Weights of a small GPT-style language model, trained from scratch on English Wikipedia.
Architecture: LayerNorm before each block, no biases in attention or MLP, tied embeddings.
MLP neurons of a small language model. Each row is named by its layer, matrix (down: output weights) and neuron, and shows model dimensions 0-191. Each number is 128 + 24 x the weight over its row's rms, rounded and kept within 0 to 255. Numbers have three digits each. A neuron's up and down rows have the sign that makes its largest values positive.
After each neuron's rows, "fires before" lists the tokens most often just after its 100 highest values on Wikipedia text that the model never trained on. A number after a token or word is its count.

L5.down196:125125132165171124111095163152142210143126153141155185114129110112134106116140119106112126098117139151125120134119122107186151098134128120131121143176156123133104123163129126122131120149120141124143098136147109108157147135085170124082120094121204158134126167122136101125176086119087096114128120095097121150087153124143095112086093152113167116135153099170085083140125126113078122108117175137172142122094113149117143141108126142158142127113140101149140142109138139118097130121141133154138083155150140132128107114121126156115152091120131148089100121126166131111125099091125132112
fires before: "\n" 30, "re" 14, "l" 10, "p" 4, "et" 4

L5.down333:124125180148145112131126127108160147132078109125153099180120157104130120146128106144158144136172154118126126150109132172130101151103124132158127074076142079120133115152098115108120114145120109137158114158139108156135172144133147132127124114106165131146183112089083085107108117145132139133182131130127156135137135172144094195094098126124124120166154109169078119102107099119135081145108121171145100080129127151132096080143165151107152140124111139109128145097111111108121126077121122107121119139114147135161129106158143140110106142120101157149136115158144142088104109124145117129
fires before: "her" 22, "t" 12, "e" 11, "a" 7, "h" 7, "n" 6

L5.down277:115109112115110098136150104118176100115175144137132107120127139112109131132136134140108164175093187113124154127127089102150118065128088108132114085129113110102080101103078116151158124139117149128142101129114164142107114088110145148105145102114170143163137117132124081122170136148132143148106166157088136172111136146077088128146164156148145145091164152144117114137112120114104124097133136169138136124129130126126128114162181139192136116137102124111107167160132135150132090108073116138126120127144139135153131129123120124111127131151097188127152124092114127173157132133133130098
fires before: "ou" 16, "m" 13, "as" 10, "a" 7, "g" 5, "on" 4

L5.down302:172116125111140138156114080108169075118119137132090136119140094127150115121154147110141097116106102115143142120121149149161126096118086056156166073135125099123118119106111139145165154149127083166113114145149115145118151171129163137145084122171129133110161139116149117159125133165072186096128108131152137108116140100130143144098102121122101096159109169107106132128123151121108132087107140179159159155144142135115144149120081151149075129142102146108140130134157156148100150105158107104110129118106121136115124122140106144078129125180108155129082123138150134131155119134132120116
fires before: "t" 17, "ess" 14, "ter" 8, "%" 7, "er" 6, "ar" 5

L4.down363:111126120097170106133131158122132164135156098107117168090126165132129149118107117104112139142133135099134150109126125128152131103131118099099135175100185113080147096109145103105111112067095112143145135160132099136152131140108139166111142132142130156088159143108114094148157170109148184076155147134094113127140129096132117134141164159155135049082114130178140132087155136137094129099083171109147138094116107106157111133098131141099139140115139118166169103113145115134107123123152121135151134138156155122112140116131115181166133100141125117149149110121165117121114146142116094120
fires before: "=" 40, "her" 13, "z" 4

L4.down145:139117172123152174110120101119138167138134147144141148132188149103149131101148076132115136147127063124094102115139120140177152077131088109135104098146099138113141176155104120100117117136161104135117136149135140125177116154145135096090085116145126124110106113124141156178127122118135132143114114139137159139108131134075138154142140119130152103111156154152111124113149129159137125116119156147088148155134125120105138131141105116094175112152119105129137122097149157114101102181132153097102114162122138144156163092118126157152120106094134141079091077178081121079141108125111149126
fires before: "\n" 99

L4.down153:120121148124143133129088133158120123089106136088153157169192123127176125128114122129144110101120133117111159211141174116135117123123130100147137105129124156116143148107078158156123106126143119127132167096101166136117096064095156128129122178173110127127111130139115106125139111102116096147133127146131147136122166116095148146112119127104079120084127137159115125124153138132135139110113086111120096191096107129142081145145132119133147157176137119164141124165161182155149104135125089138103135097114130108122135112102091143155124133190111101109098153128142122140095128104124138124
fires before: "art" 14, "an" 13, "il" 12, "am" 10, "ar" 10, "a" 9

L4.down35:142121117125112146125127117096109105147100080059128162130160143119142116135158099103164163110133143096152134168136158094127120139116098137148149038126132147107106111155143152140156108141075097140133140105149119157095131111129082135145143179126154103169125136109096135124112157153158136178124150154128165144125084110126148129166136146093106092124095147164136103143140115123135148092105107090097138139165156114107115118121205166157147143087120118111165118110137108111154104127135138149124145133129153126150143144140148112151131118156115127120138117112102091149148148112101098105
fires before: "ar" 19, "r" 16, "am" 14, "in" 12, "an" 7, "ur" 4

L5.down67:164156140131117164124139114123115151155161117136110101122177117137147137162147111112153153127107116156121104082135099155134101127110115103149146077086144111148131097088098101117090156169131149106128112119118136151119141116106151103150181121157134090167165138093150146174160148124125090114124107131119086110144121110114115150137111139128106148103140149132126132124130102114158130185159079096117141144121110173145117107108136149149112118153140139123134131108117118115143154127177145084138128126129055137086124093154121141099141176126066165070143151106133143134130129082156114122
fires before: "ary" 17, "or" 12, "le" 8, "ec" 8, "ers" 8, "ing" 5

L4.down346:108190124117111126118128098158140159162111112084131114121127143128102153152105109105141131115157133176155115139135131137127108147103126123159156137104086131128108113121124129137124147112109164101135132150097078154129063120163137129116138116154182106094140111157134154095147144154127157137150135146118112139119158140155132107128147109101074107122148159117124094103083185107112170119073184135117160179102154158125089107121137162105143105133111100106109058134117103133152135144130120142134133161072148111138105168133148147130111103124109136096147105182127114114122139131132125115
fires before: "n" 54, "a" 5, "\n" 5, "ar" 4

L4.down173:131134089089136125145131106125120100122129159121157135116160090119093137101131110103136147110107155146141147136108128124109116186083114104148098104096149104116163161136102155131121115110098170148144160131172139129148093118082130158169090139101126106129162130111126103149133163126121154131167141121077137102154141159119121140127131146116122141097170136131066088102124119075089093150129122107156169114131118176125130122162125119101123154128152132186119159135115084125165149153102119087109142099126129131114172146142098156121116149118123140178101094121124112171162127162104149139
fires before: "le" 18, "v" 12, "c" 12, "p" 10, "m" 8, "g" 8

L5.down442:127114102119160095146171098146128139126148118180108137086173129140137109114088143130094129133068160104122101120114123115107138114135110120119127113095150117101166143103108143095148180123142069135158103127154116144100114087140129151160140123165126106129179111147101128122117174169130125133141134130134153127069135107154080115146132120132124114121103129107129153108151156169195142132089150124122114102147117137154122121139157073115123132113144101130128156147149126135159133073151103138156103131120090088116152121156117178106138126113109125100133140137187181114129141149112100127
fires before: "=" 45, "==" 16, "===" 12, "j" 4

L4.down244:119113104115116101119139109112158178079108162129133128160079108099120101115113136136105108099141148126127080153117143154158130125120116130088109118117152118142151153133125100100122157131149122090152120145119097127100131122127129107135075131173102145113125132115167199143075154133108193162124127129094155150155172141137112139153097139115080060131167158113152137119129082157141151166158093147147114135106163156097139159120147132151121096112131143134126127101128181132135123125081133099110125137089143109140145111148154136138096133089117140149151161130132093114142132099162133125
fires before: "t" 19, " to" 9, "ess" 8, "es" 5, " of" 5, " in" 4